{
  "num_hidden_layers": 16,
  "hidden_size": 320,
  "num_attention_heads": 5,
  "num_key_value_heads": 1,
  "head_dim": 64,
  "intermediate_size": 640,
  "vocab_size": 2082,
  "hidden_act": "swiglu",
  "norm": "rmsnorm",
  "norm_place": "pre",
  "norm_eps": 1e-06,
  "positions": "rope",
  "rope_theta": 10000.0,
  "rope_fraction": 0.25,
  "qk_norm": true,
  "attn_scale": 0.125,
  "bias": "none",
  "tie_word_embeddings": false,
  "parallel_block": false,
  "extras": ["capped logits"],
  "init": "uniform",
  "init_std_qkv": 0.0659,
  "init_std_o": 0.0116,
  "init_std_up": 0.0659,
  "init_std_down": 0.00823,
  "optimizer": "ademamix",
  "learning_rate": 0.000563,
  "beta1": 0.9,
  "weight_decay": 0.55,
  "lr_head": 0.0081,
  "max_grad_norm": 0.5,
  "warmup_steps": 274,
  "schedule": "wsd",
  "decay_fraction": 0.828,
  "decay_shape": "pow",
  "final_lr_fraction": 0.0,
  "batch_tokens": 65536,
  "max_seq_len": 512,
  "doc_mask": true,
  "train_tokens": 387000000,
  "max_steps": 5906,
  "dataset": "wikipedia_en"
}
MLP neurons of a small language model. Each row is named by its layer, matrix (down: output weights) and neuron, and shows model dimensions 128-223. Each number is 500 + 40 x the weight over its row's rms, rounded and kept within 0 to 999. Numbers have three digits each. A neuron's up and down rows have the sign that makes its largest values positive.
After each neuron's rows, "fires before" lists the tokens most often just after its 100 highest values on Wikipedia text that the model never trained on.

L5.down423:477458522496434422462472523453570516554461523451542554467460464434519549466530488469551546479529511463539488503511524413494553427536472501487462488437513474434511437525504531492540536511491481464564494465427500524560524513462489529547461492485482511531497479527533506479486512519446376626
fires before: ", ", "s ", ". ", "s", ".", "\n"

L11.down163:448584521575446466541535533469521609490414470512499511526497550505473495482479536480475495438452469523562454476472549458551565496540494514524484499441549528533442447478436480546481501480435539489545537475508437552451488500476541509420489490534593461566526551490510478454548525501572512496
fires before: ", ", ". ", ".", "ed "

L4.down572:513440517479487509495492587528522445504462546447548549479490571504515520549525491458405563425444472533526478442484531496455498548595518550462458465526472521500515524453522496501466512471512560424564547490435479508479518462475503487497514551539524561476503521545549529507479506502455512468
fires before: "\n", "est ", ", ", "er ", "end", "\n\n"

L8.down2:494478505514522490462520458528477482489459445487516493492503462490513538476489471495515492495514462522514574493497551486487536507487502494492520515541485540478547538503517446486484484535514488470524554461475500519486504460521486450536510501542466566491547484502529439516546466500807511507
fires before: "| ", "==", "===", "=== ", "== "

L2.down215:452502459472506473531474502563492492484520542432533578519561507487495429428458506470460476478466530500539479573543462567528510567471503452526539514574507426539469541539493625531520488516483391537514536505542545511582559536451563508508434507521507493504511415484466517568469465540374492526
fires before: "any ", "eti", "an", "os", "av"

L4.down49:524495454538568507443535548508536484500501461426483496500483435504556492499461495519537560530522460468530509492508462491522483509511531543478498582575481552530502468560469478479545507543446467512474533519484522529508512459542450449521455437530478500430458447469490533545519494486559527456
fires before: "===", "==", "=== ", "== ", "- ", ", "

L5.down54:511471482524534469512474572425490550523471514529472502471604521501533503465526483505504511486448501458504449522519487543535510502513458513554533507512475550474575518443552486488502511490474525482539518567488527527442483523507455454548509433527508490511446439468509490524474560514388478452
fires before: ", ", ". ", "==", "ity", ".", "ball "

L5.down106:522508538521435489483509494467553453515546508539537503475539552456398574482510533495498450468473497506414557460511487505469600471552483517490487504530453482520494533526453519523451476469484568453516545527459448477469514432494522517592492483492482515536490453478475487479485488442629483496
fires before: "201", "202", "200", "198"

L4.down487:453502522514416423561532528525533521502526539427489532462507513503495467455504487484549489490459507378442496513516487472503508521540529549543558503455476507404444421456477496454517525560495506496511451473502553545560542442482471483456487525464502515492537565483504541419528453569523447565
fires before: "Japan", "American ", "- ", "British ", "way ", "aug"

L6.down351:482525462519535476571491545593479468518539481567516538483559555489490518499506433543502569556523510566507468497561518498469466506489493501542516492499510532536524444525437505551408493492501551534496448499533488474516464565506525483541480501434563489465520467462495532567476434463581532496
fires before: "er ", "ing ", "s ", "ed ", ", ", "ment "

L5.down575:488477542545477480516449558521431560489491493408526515506559558480475428534503499486536474591508507450470504519489494434467577514513470543459538475512443472386450497541417444494474532464500495464483444414545503519516498461463472457496445518474512547533496532491578518462491503484522487544
fires before: "ed ", ", ", "ing ", "s ", "s", "."

L11.down79:531435511523503446489448501523468487451466462559474502496525501520513539489511484509503508490548484523484488485523567495473517458485485502483491508500481604554595499508512470512489509515517493474513511466500434491525486502516471481518527543465526572485530511595495454509519476456963478484
fires before: "| ", "==", "==="

L6.down79:416514543536494455510544588503545408498443566521515462467535519428495460537518486607514455500544572434553554426515477535486538488492463518542558462579510461548494524512526503476550490476461501520464531521539515495568407468431532468534475537520410426474534512508487501509528514501438559493
fires before: "ted ", "tor ", "tion ", "tor", "t", "te "

L6.down318:522568430519548476506447493525498515547510473512508480492490443519508449487481509551512499530535456536476479525470521529495492539451482507486505572523456540550549499460579476494470474510501427506461509532477562549528485450505477458493423476485459509446555456446516463492498473544431476492
fires before: "a ", "s ", "o", "an ", "the ", ", "

L6.down518:562527457518536451495532468513512477436526500445521503539439531528555500496495505473476488535564498532542483599548471475456484554525601517387500515488478517489549457491471473529474467557436472480413516503538445383523468492482484536517504524499517406476526459471512426490474515495300500493
fires before: "al ", "p ", "m", "p", "s", "r"

L2.down391:553503489510570556496500472584502515561486478463432443514525487548547473520518543480524421511524529481534501499450518503416539495463545535567532509512501538504461514473500506540440468516421485563477536504538510511491523384500539573498454419554493485476554413560490511507506455496514451469
fires before: "the ", "re ", "ern ", "s ", "el ", "ery "

L8.down308:470456429531454484449510475495499513512525510488471515569510456511511491519564519534481505544558479468540544484435540476509584486491467549523512557479509502519537488513536469435482474461447486588441438532498494506515453461507521512488473450523453463523532506502482496490539543512313465577
fires before: "| ", "°", "("

L8.down315:548499461537508492479532459499517455433481455457473531515493550462475498419497507543489491469453538451494467535513519491433521590514588469515526515543490529552489480511481527602550507540439446472485479454532548517466485582565437474461436548479523480548538460450573575473531488496481424515
fires before: "any ", "os", "eti", "an", "et"

L4.down281:561524479514461572447515440521475537583546489507528504529494545542514421531469574445529510511476496528572456570457491541504529441509492510492519458549529461494525489464518447513490479497519490540517535457424429526512490505481489483514471435490479491477486551467474464462485433491477485469
fires before: ", ", ". ", ".", "| ", "' "

L12.down344:470505395508401484514531453465473518516474504462564566541452559516493497490550481439558546491479509574467487553534496452511482455513488510477505454512541503467500498440558526490512534506548521483473495490461487483481465556569579496527487495551509537490475513532490483494494467461489548489
fires before: ", ", ". ", ".", "\n", "\n\n", "ian "

L5.down76:477504429464467530538486510485549565480470467448510532483491524446487484548576493444540471503514460456491541513497502473415473523515527576495578442529489458424481501474525526490468542450546454509518432532537477574502474498429543509549488511531538517530472464503508513518492539475375480506
fires before: "ed ", "ing ", "ence ", "ant ", "um ", "n"

L11.down364:482455509470490442495552487485456528433530462436511449515524458445527539574468435565434503535493472506529518461482500546557511483534496558472448527442449572482534523556424508451530508548509486509491498540510496415536443465483505490487514553441494519487497478432461497547562565470605502547
fires before: "| ", "g", "t ", "m "

L2.down232:526509512453484516416492509568501541500475535502459557467480564496525467510483506434545479513465542478509451484472467556465575472499532506385492509559557577480494507585473544442501511531552536547512508475502458437520512468518527476458539526475560480505504506479552471486539577553519615460
fires before: "s ", "ing ", " ", "ed ", "s"

L7.down138:556509510487503536465520495459460523478440537539482527464428440534524512440606476421466495537507485545583431500482511531539443513449483521499447474486516488429406481473506533464500481446481516474466535539479413459566574503476489550555487474547477505507530462504455547500594561509523545527
fires before: "\n", "|---|", "| ", "|", "\n\n"

L5.down167:530446496554529496498490485525477562529523490438503495513532537500551481528422482563495511516543555529538367498535518507492525614497514571442461478501504535556404539529456480517508491530468491559488465507491529513473531413481501517440511606521485474496463439526426507434498492485546478466
fires before: "| ", "el ", "|", "(", "in ", "\n"

L8.down335:553452496488497470495524526491559455533464521504430517472512570543518495473558454557537540509488527561535491516515529495481454522426543494499500552530473515446512449553523599495475485439466515498409499571487417451493441483530451481437546529461543475440497440467521479413526449546561534518
fires before: "s ", "by ", "t "

L2.down610:518555424518480560434476506456474492530423451527467471496454439487562491513503469512460505479523506477522431538502453482429525527488551541395455477520539453508478521583460569586548455520515455491485536497510521537503460572517537501544466501498510555526477497491577496455507476478623514492
fires before: ", ", "\n", ". ", "\n\n", ".", "=="

L7.down598:464538518514498538538566448472491522521510498474473523517475560428483523482460507471519520523496477431451577468481472524492535523431450449483541461504524523405460521441496549482545507501478520499502472527530499477510521468484444525549471437526491460455442535509475472477504526469304495605
fires before: "ous ", "tion", "ous", "tion ", "tional ", "ety "

L2.down325:510508533494564510469465518525470524506426573463527486575492554489475526515546499502497498525487470452508454491517486526539504553480483446496549479547487427460495470566537522486573452522431373493535506467498527527476471486441473554527517496499450487389437509541558471477529473512510471488
fires before: "tion ", "tr", "tion", "tive ", "ib", "tions "

L2.down14:510519493460478512484486521536572457494522531437448536514483538526454516488502550473485494421478479479469567507464442492484567436501465421494491590480496449500552485569507440476519446471483475535571521497504430474468516508477486484542535553472468567474461500515539530492481560514503517470
fires before: "201", "202", "200", "196", "194"

L2.down590:521520440519475459532451467511466523467448498486502508478478502537529543478489497425539425565511487449473507457477511474460516516505517468541489479532506419452458523494570559505430575541562504554575484524502534503510479503517497496394499435461445458467478436474531435485486565461609483478
fires before: "s ", "t ", "ing ", "ed "

L4.down211:478434447471456519485420532495495549545513502525487480497490524507499461512568522522555513542468496527513495552481503518449536505482538524455492531576494428518506473508569526466509517515479447545426545478521519509554479495443528461529553425506517539483564544503473507481413559484367551476
fires before: ", ", "s ", ". ", ".", "s"

L5.down183:521572539555529514498446536544490532541508500492519483526501515592578450484499490461488517504483403532508488484523542432461594509469554528500540469515469585537442469490523433506563507505525488520482461533524488490467520489530491558511472524542473546484450547473459515504498483587586545462
fires before: "of ", "| ", "and ", "==", "in "

L5.down278:483459501523480514477489529539464504515474501532502536495486455476461436535526460475572491458468517426547527505480449450482506525430479532443603531453493466446528562527508554513491560488504503561520523515532485451525454552478504464434517531523468528457535466451588507494525558490627551542
fires before: "s ", "\n\n", "the ", "t ", "\n  "

L2.down403:502499433486505530574560512516483541462474505442466505520519596511442529452515532500483597452448466509524495517494526444535512530501551496547499434476482509479507458408512525467509455561476512538444474515521407505506502472502442558472502512483498473495511467505510516469503462537547537488
fires before: "s ", "le ", "m "

L2.down302:494533518451418529457528536485370497514495488515528578489439508488509541487528487468533558479498434479490401488501484507540452465531491496453537506497537484551492534503568556468482432478476514484486550410470521524512456456561529495526492585480513497523476437531556585476457534411476448458
fires before: "\n", "\n\n", "er", " ", "-"

L2.down6:438487498501500519456533445442474443461521465543504464386526518472531510506474623501477505549465451511493565527510522512515536531478512502505543453518489473536467537436490458429540558475482527478469444497547464473422535436577510431530515464556420545534463553461559455531518483520442461456
fires before: "inal ", "in", "ous ", "ous", "le", "ious "

L7.down196:497496523542583423471524485504463482501515514567510517415459468558524476459504452451475522477463493470501492471531575547473523594521574544555449450573472478516514544554421431462492471506448540458506529502507447508495554521505573533502472507495503453487511514506494479550476543554373473551
fires before: "p ", "p", "ps ", "al ", "m"

L11.down542:546524472546452495431593482490426543502471495545532517462553506480565454508436490561453495465475452589507427543484533500415508476532517453564535436489485494469463482521468532544472530478492495447471509501475483511485407514543499471509451489475527377500463582467497454431493519464465541586
fires before: ", ", "e ", "s", ".", "s ", "es "

L2.down594:452545510466581432462484512592474505519509444476525515506468498448511567490500580470555443582523621553561567445533485492491530485486533507524465528528459555543534503565560512525527445544469449575501523491509504522502469470517553504453450517504456486473586434507458488419522481510485501542
fires before: "ing ", "ant ", "ted ", "ent ", "t", "o "

L2.down574:483498536450542512486486486478490485493519461479519483464541577497504495494496437512451411523461540471504450499519531524549408404514573489416450526511424496517468528462479484514493480478483473560477549483506504422469575576482419552484469510502552447465475526527486486536585442477539460571
fires before: "| ", "ished ", "h", "s ", "ed ", "ar "

L6.down506:541507476465485441446482498498579516476466500432495497572504484457493486603483464517465552514511544538465478470516563398470494484488595526493500539517587520416460469478576497545503517498492498526541479485551465546443480536534570589469513531531440483504390467421496505453455513509350551505
fires before: ", ", ". ", "sel", "s ", "==", "s"

L4.down361:516497511565460439462470541427530570501479453527555535455505498547521527444495554496508519531516526552447492410601485499506415514444491545500477487542488499458461465516482545526478527425489468518562477582579453373532514482555527573538430565484463469551432558527410532483531496521551499504
fires before: "| ", "of ", "(", "in ", "to ", "|"

L8.down392:488461510516506469461505490503489466482473418559529468466491501508546533488518497518511510522553499515492494532511546511478513477475486501597478561479470556518536469548501469517475512516508472496528539459483468480501464483508470443532508494513540556511544489570514435474497483454876494501
fires before: "| ", "==", "===", "=== ", "== "

L4.down278:497459527493541447419532503538580545446476533468543519482519514526489547534454470511490464487530528467535448465533513504471520512513550477467459534484482478462534485471445461475539460490463514470479486566450492528491484537513448476498510506526434539499495483528498414477488540503370462522
fires before: ", ", ". ", "ing ", ".", "eded ", "th"

L8.down405:506466515516518480518499562477514481477449545414520562550504530513564395508510524524489535551553457584549486502537531467407577508516457514410518490480517504551522547500448488527569523517473475513488491506528436430498504493527469513544436489520529512489434542493490514502519528479436459565
fires before: ", ", ". ", "ed ", "ing ", "s", "ers "